From a checkpoint of a small transformer trained on Wikipedia.
Size: width 320, MLP 640 ReGLU, 12.4M parameters.
Architecture: RMSNorm before each block, no biases in attention or MLP.
Training: a variant of Muon for these matrices, 286M tokens, 8738 steps.
MLP neurons of a small language model. Each row is named by its layer, matrix (down: output weights) and neuron, and shows model dimensions 0-159. Each number is 128 + 32 x the weight over its row's rms, rounded and kept within 0 to 255. Numbers have three digits each. A neuron's up and down rows have the sign that makes its largest values positive.
A block is one neuron, or neurons of one layer that tend to fire together. After each block is what it responds to, as a language model described it from the Wikipedia text at the highest values.

L8.down335:123131099172110123053065125156112156074062141116152102088137174115132134161108123125191108132122160147138162172107152104157165162133105143118108108119118080115113186094094160074130147126164178096165150127121102136175128104085135119083117145109166133139167087138147145104111101112143145128094141143117137139124146067142145157168158152165123059116131181145071130177110176182141114120103151147129096179114136086104147105159131090114138172143151100080161121113117129150171088112102120
Responds to: Word-completing suffix pieces. Final word pieces that finish a split adjective or participle before a noun, such as typ-ical, remark-able, appli-ed, danger-ous.

L7.down145:140123082098050171108197117082129152088073105105115137106149176127167167134081085168123125132096140129090129184156133148107119077155141171076110168144089172141145141146107107127152112100129113067153104111149180108204083090134148138116134150168121107150123129115103177159199145186139136144119197125123093087110176129119149142092165090125123121074125137131111075157148060152138122095077129159108164169114106115147093133143149038153166113162123093152097104193146099152175192157132097
L7.down171:099178145165101148157080178128110150140149077113143160099112145166132163073178125157167172092129133136116159220120145148134110097133169147104108135091165138161085169112117101141169128146180102146110150130131141148193161120074158202103091074129103091136156075116080048184145109120142168049131177108117114133164162136128100169109131145144090108119113125128127190123176169149143140100132139111154143148121181131070077161160081113146099134147146132103149097126153140167128141143160140
L7.down238:129120122116157106134110114201139150155128122112123186132091135120159118114118135127089145087128150204093113125107069109111108124117128184046083115085106121110094172188173146143187125122184161131136142158186122121142149179107155140125117103188134103159118101116071126134143167149135146132141114171160114084121168123179148158110101088120161049146132094094095157176133158119161120120059155180113099176128115106088157126135107128125172085170124103143106090152101149161150110084196173
L7.down292:095185139124116110141115111088164110123114126113107144113106155122078083079073194110122142141093143092133120160131110097104108042124155138138108127178121171127119142139121170126140120142135136128125105121132110009140146137120110119086116150089095123190103100123030127133119086133112128101137172185119164093128115130107132169156106138169170203140052106153149130096105186116134158136133170150102066113140148063157139054105122098074116180134107129141158183123080082151099090147105199
L7.down334:142162122040113108081122132117120089112144137099097079128141156144146159141116128139136148144092127122164123084114187159076122137129128154148071021135157091142133084109155135141167118131138141149159152095152141141124205142173164139154180130085099126150137147155151077133132160173121100097153127170145046102132104192122201141129153139145184123073085106113146122140176141175122153130130109131123150090173128110147109110093100145158121173075130115149122115121123074183094133115138195
L7.down452:173066141063147197136105113129105140140137133093087146164149136164100142159120166168175088092118126051145129192133078101032075135094099120109085122157120125126084139164160129108156129117121119121059070168087170185178129145143102100174101106180105104148160093092046061125112182127127101153084108135158142146120127220104159157117101103130128143142105168070159159127146129121086065128154198179170100077106172087160143188086101114129172122174180136096118136100090143189107116155090147
L7.down456:171137151067114095130127148117118140123112087160100149116109136114134144148078102178134125131102111142101167178116101115028116106144136130138102141086152096137096118109169085163112086091126134102092093095133177196194078082144128204109096162100097128079134080145168124156125090093101096160094130129133139101129148137171119157087160134107121173134172144149154176163147133207107198132144109139090122144108153141154102115130145127111110117178111104140154173111062101090184133109089202
L7.down603:127160123119132125068110130173098165120116233129119100099091146147124100086161184155102099091144204133152148123133117127156133172188104135123093112128097148126137148175110109109139094068179160129125161094153126176113115128048162169165164091148109113156199157122087120171179136144187106094092137078139120076152140127154151061113124126170140171154118097115137141155182127165150138147091140111135100132119164120159164081112143037140113127075149170170084049109169153155079108134137184
Responds to: Word completions before nouns. Tokens that finish a modifier right before its noun, like adjective endings and "of" in "list of", "species of", "-shaped".

L8.down171:160097152191127128127121101080177130133183194160199094186058128163147092147129103130182136131135129170131123107178143124146176124152153129124129106175096104173090139171117078159150125132152156152184104162170153163135212139137137130106151140164163163143125114118206103128107122105124185144146120130095168114196089126140120157143169147146194118116161154120092167115147066167160107123168120117123178152106107086122141142159139109094134151106124127093130096103154175141130103185064100
Responds to: Final piece of names. Last subword piece that completes a multi-token proper name, mostly places, people or institutions, often just before a comma or table pipe: Bordeau-x, Braintre-e, Lafayet-te, Renoir's Augus-te.

L7.down71:123123177097136103100102106064143123123077152109138109127072175088132185149116101135163080097120136147175112089129135082049151117125164080036145129153125171094186138167127089099155175158152199150136135199097083184079136139203179203167105129137161155085134168099170067134139158160160076087153121077099124115093156105118177108201115124132089129136110187147116072183144099132163162126097135096123171118136121185110127046125116099103096132117164103103165140151081125059138122117156144
L7.down94:166095095066160125120088134146144141134060143129139129169079143102109143127139171135151161104049182167137155095160159096144153170085160110191150113175153127156102078120085110145159108123085141114131131132107148126114144095097141144134170107100103150041134124137042116101147121179072093132143188133106068129157153105078106136080170100104110192132098042150130107158140102123139186111097100081165126082131114179132112094142105098160112125125170133141131122133086099181122097047180171
L7.down105:124095125153119161134127136071124103166070105117125139130086120101131144146143089085147112124168101173104163202101149108092143079125136191136194124146130089094154111160100121061135116172098112152166115099148086110088157110164146130093140134165153146136122133136135137107074174119143123156077128169151120083185159160131177183118226132110120089167150197095071131055160171116126143094063126110160098147069094085101188088110112135155106097160099155123077138114153148181084183128129129
L7.down205:132163113141124175151136086139125144112184125183150149076141150125160171147100048166122124139079144103157070108120120068087137177140164118120127148187083188116147124125129140102162127198117136129134167139138167062140149055195139179146067112108119132065112166084121149116094103125124142138141095118138095165115140153127112132153142133133110201132160157097028087162088128155161127148116177148116138100147139105148091143105131151098130169082165095133108122096149108094139069110153122
L7.down229:107183149098113117136128154161159137130182206136105072117046095103162140111119156102181100121135172132143071065169159095147157120110154156125147128116102140169141101127135162117120140156091147177092157191138120199088118124222084116090103184110086095132071111137116164158125069157161166157196097128116135077103106109097093167157106161153127091135139151084129142146112163103172114139126167181126177112151109091103140109134119134153103185174090081079092146172052063121166099090135102
L7.down413:104114111190102119098140109058093048149153175185082106149136173105135153126171155137107100117125120164127088125089089145096120083108181111128111102097126093046121090124097139143088180179117089118101102141151119179170142113111127145171157116154127125157123143091138176083134175175161157153145145097137153150191167151141149178124126161163099143077125141090157146116139089095139080104131104132139064103128145148136134113165169160115099122123185141105190159087129170131115151124170124
L7.down437:155169135134134121139149125191126095138201165172122121107130165147122131106132165156131114123071189112141163126059109154104118086125135100133106064153151100127136108114185121119170158114104102117091109092157160124153140167151124129054105152085097107057127133139096157154095146157168135130107141170110158139055167135084145131113160159104084132138108198125115107140226154105152131136085138117147134117178083137145147094180132095102080139146150114107142139119135074034146146103073132
L7.down569:181126137120146151084129115150122113078156172108135093137107127112121167074110139159156185113149132128140158111079154121153171086094147167152138132094103184137111084077142101125174100132100182166137155095134138115168118120139101161102156181094105138174051117140184080056117100102109175164150128104179169207173094145119177170177101138132142147101135158120124126149064167128144083157183151132165153122107110135121105070144159113109117106131183136113061141169131154091124131118158122
Responds to: City-name completing pieces. Final word pieces that complete split place names, mostly US cities with sports teams, such as Chica-go, Kans-as City, Milwauke-e, Bos-ton.

L4.down64:074118166138182101122181138112108111172139140123108125138095095135182162148099083180131187150176123174148138111167156067126091203116122155106139102079173113209082167105175151113105175163149118147132078076141125061121109131128150155112100116175159112117125121108102098146076115065127141198051124146127115088124086107129104144129136091130090079171126094152119203177140133152147093110105152157136179082118155087162095183168075133124085108109119112091127138160063206172132137162143128
L4.down197:087114144180117139109125143176183159110163159116115107109172107139169146118169165160124135149137130142118144124121145123100120103123154122170150162184136137104133189140153102119117160138152117106112106095108092138123177184168162102085162096121110064100061077183128099111126129152102113076066187099153129181107113119129080129101121092163101107089150100084143167146111090145085142178147080124146163134076151116088137210143078131113133069070155136144122108150091171147177153117196129
L4.down397:124113109158101173120148067118134091208069085079147107112142181130087186166116182147122089131132162167167150147159152115087101155142116154134174122120168117172130144180179161183126160103109112157088116107078183137101105149107128116132100155111101150086147146120194182100157068125121144138162141165147131144133107104103200129077167146129104132160100111088126077110089166118130133056100158096104151117104087101119105156152143142065067174138109090163103094132115104107137161137128075
L4.down441:144120162062081105103131135141098150163138136108153106125091145177126115075190109160110117221090082106124113093131065099115151137160150171159103163078150090123088094103129135129151158106074098113102099150091116083197122178124166113153108130143110101139104100137126033184095147084130073140118133133109167111159171233152149125148133081129099140149176161089115217117166147178176120199190176073129160102153114077158104111115123163091138121055156084132112165124142156152127073168148084
L4.down462:103074146152125076144117081116113126138168108115080092138064127117144125121119120148123082153116140149065166147097070067097155169144107125132110140120078126117071072117101130133170084109137085106181100107120136034172144172123153116182183120138103135083161085131104157109134150136160182157139117055140191147187108106195109093122129139186108112102150120091117129154173139121088111125171120165079097130110053113100088119119082059133075094117124160179144140128134107132088075140129183
L4.down485:074098163145180151132083144184119100106104159175111157191085164168202147121160114161110181124098113122170130156077120126068108084098162119092142105070193109151129074146184143118164126168101069148185121115116148121171101129109151112161135084156107108099120132139091053128178149166132172135143120116132055092130146136120159165134148133180125094067171140123060215112130090136100143142137138156106173149152159096139096141141166164109138133093137158109148200172133119112167096154109214
L4.down559:091156132065062208100093094171098141143040138141147122101175077164107142133100114142147114138145127124104154127111178136107171096182149073107106131191149135174119118171084101143175125139150097180121182128142112134158143106127123130141114171162144142139148099119100178127127172144097158077161092089111132126145118078120178140181179132168164156123164139148131144111138132144087130122104174134158130096141117147082135112095083155101191177070190115112152155129105117177083163141165124
L4.down596:099081114123081096133127074151089156112149128155119164142098145091158199102161060078071118152129130166137134133092145132142123162130112127117140153138157107217132188145179152184100093112153099074171172111146181135110108180111151113121120069160132172147094121153160091097187111117205171092127148135138111136119154167243132120098090112158140118107103106092069167142155097118109136115122123150064118108110115071111140143143116109131109101079163142149113145115136147142095108162107148
Responds to: Word-completing final pieces. Final subword pieces that complete a common word split into fragments, such as -ate in approximately, appropriate and ultimately, -ant in important, -um in maximum, and -ed in started.

L4.down47:087158092105085123174110142126119163086160089146178122100056152194139101143148099156091148025141113168180103105194106084101110114084189071064146129154127193108106107132088097118100143120146135092161088148159166138145098133137101151108139153090143131137145078131198170137111153145124129095119097105126123168134184063146163120105147137188093132116126184091143173139117140185174114175128142045088128091097154132097130101125199080093102119074160094104097093107105080141181158069140118
L4.down85:150161149135115070175071076142162126067153214216137099147124141141188119117183082181149136106165178152181183092146110079114124133134131085107120103108137130106113179131144063155160169177116109087173170155109166100174181138149148107143135129101140153104130058129129138156146109156098157114165086127163139135085105157145205093147145102203112139170076139096177120172122095126155128109115129116128094082150155157098135067129111096170183189047142083086122120109117100181124159143180181
L4.down110:096165145228147066063082178183088102117114098114079177071116120145112141133159087130126152124181148136129177093143121161079132125100126064118106136098146168129145175101062057127086140098156133184077120149105142136138130157111156198188104089137160141101126112118144149089126150120170091137114140129116158125138101109146118173174169118167156153155156131122141216146091120136076086137181171094096199127054107145092072102083161091133129123092098111124089143113158137139115167144127113
L4.down202:119183097134063093138190137152152125072167149125147114189047173138126132147127113185130127177106137125185142111097055105136166163134134130104081136093102112156090141169165077053196135128082148105125143123128107184176092114097169162130147133151110095153080142161085105144121160139170186074127109141146150092152124169158122131166117119181129108130127152158177183187151137095091178088144131097137117151120124107187167113102060134081080076143098118112132106137102176117170108181134147
L4.down368:110127120130122155147158081078071147161162123131133177103147111133140154133107043140158102123168138088141156145103134127086153132105100094109095173084138150091095102116131166177134175148131156080125112129186172136151096119145120097144146107168108130120193099039111103144201151091152112130152123144085101077141093075133169114222119143128150098113145146098205164159142096143103120119183130155129124123139115143121133165146123108125157130106112109164165087147109187133114115181121147
L4.down510:152124130080074125128131088118072169163117094103062068111170085165147139078112165139164105099086148051115121127125161090089144119155152146112097135120138108143219115143137119106110147125135119143124122109109104132134085172107078159142105108105146153116150138145119161103093076132125104158103134126118119118124136097141057147162131163110113092178091079136146081100082089157162076127088209157178050143078133120128176077141152128148085108136144154137128136160157089120107102126236087
L4.down574:113171189113126098165107088065169121087165109173124095134112191081138117099128164105184152120101109174155167099107126129122132077107166100038102061150072136081080130129098145113188140127126153101122185112149092179211101146137103150128108148078101208129138067154149168106139056114117128172110085160137139105131171087118094163109159101067152064071120113110069154111154106175144105128150142131143123111163106119135084086143088139168103115104094118130127091100138138117175102121149127
L4.down630:145073100096094116124118138089088133063126137147146049108095107133128121136140081113072172146155151105108154160111192139139120136191102126093123153074105112147054170151105148111131084102065132127116129151123135148122176117110141149145176192105095124111114164146113107092141053116147115115075104175125030069185161193155119082184139128102115053189099167121150147179118196134145118131132131118197120101157105153159139112148181173121153129108081094084090084146137084099147130127067114
Responds to: Final piece of place names. Word-final subword pieces that complete a split proper noun, mostly US states, cities and countries, such as Ohi-o, Baltimo-re, Atlan-ta.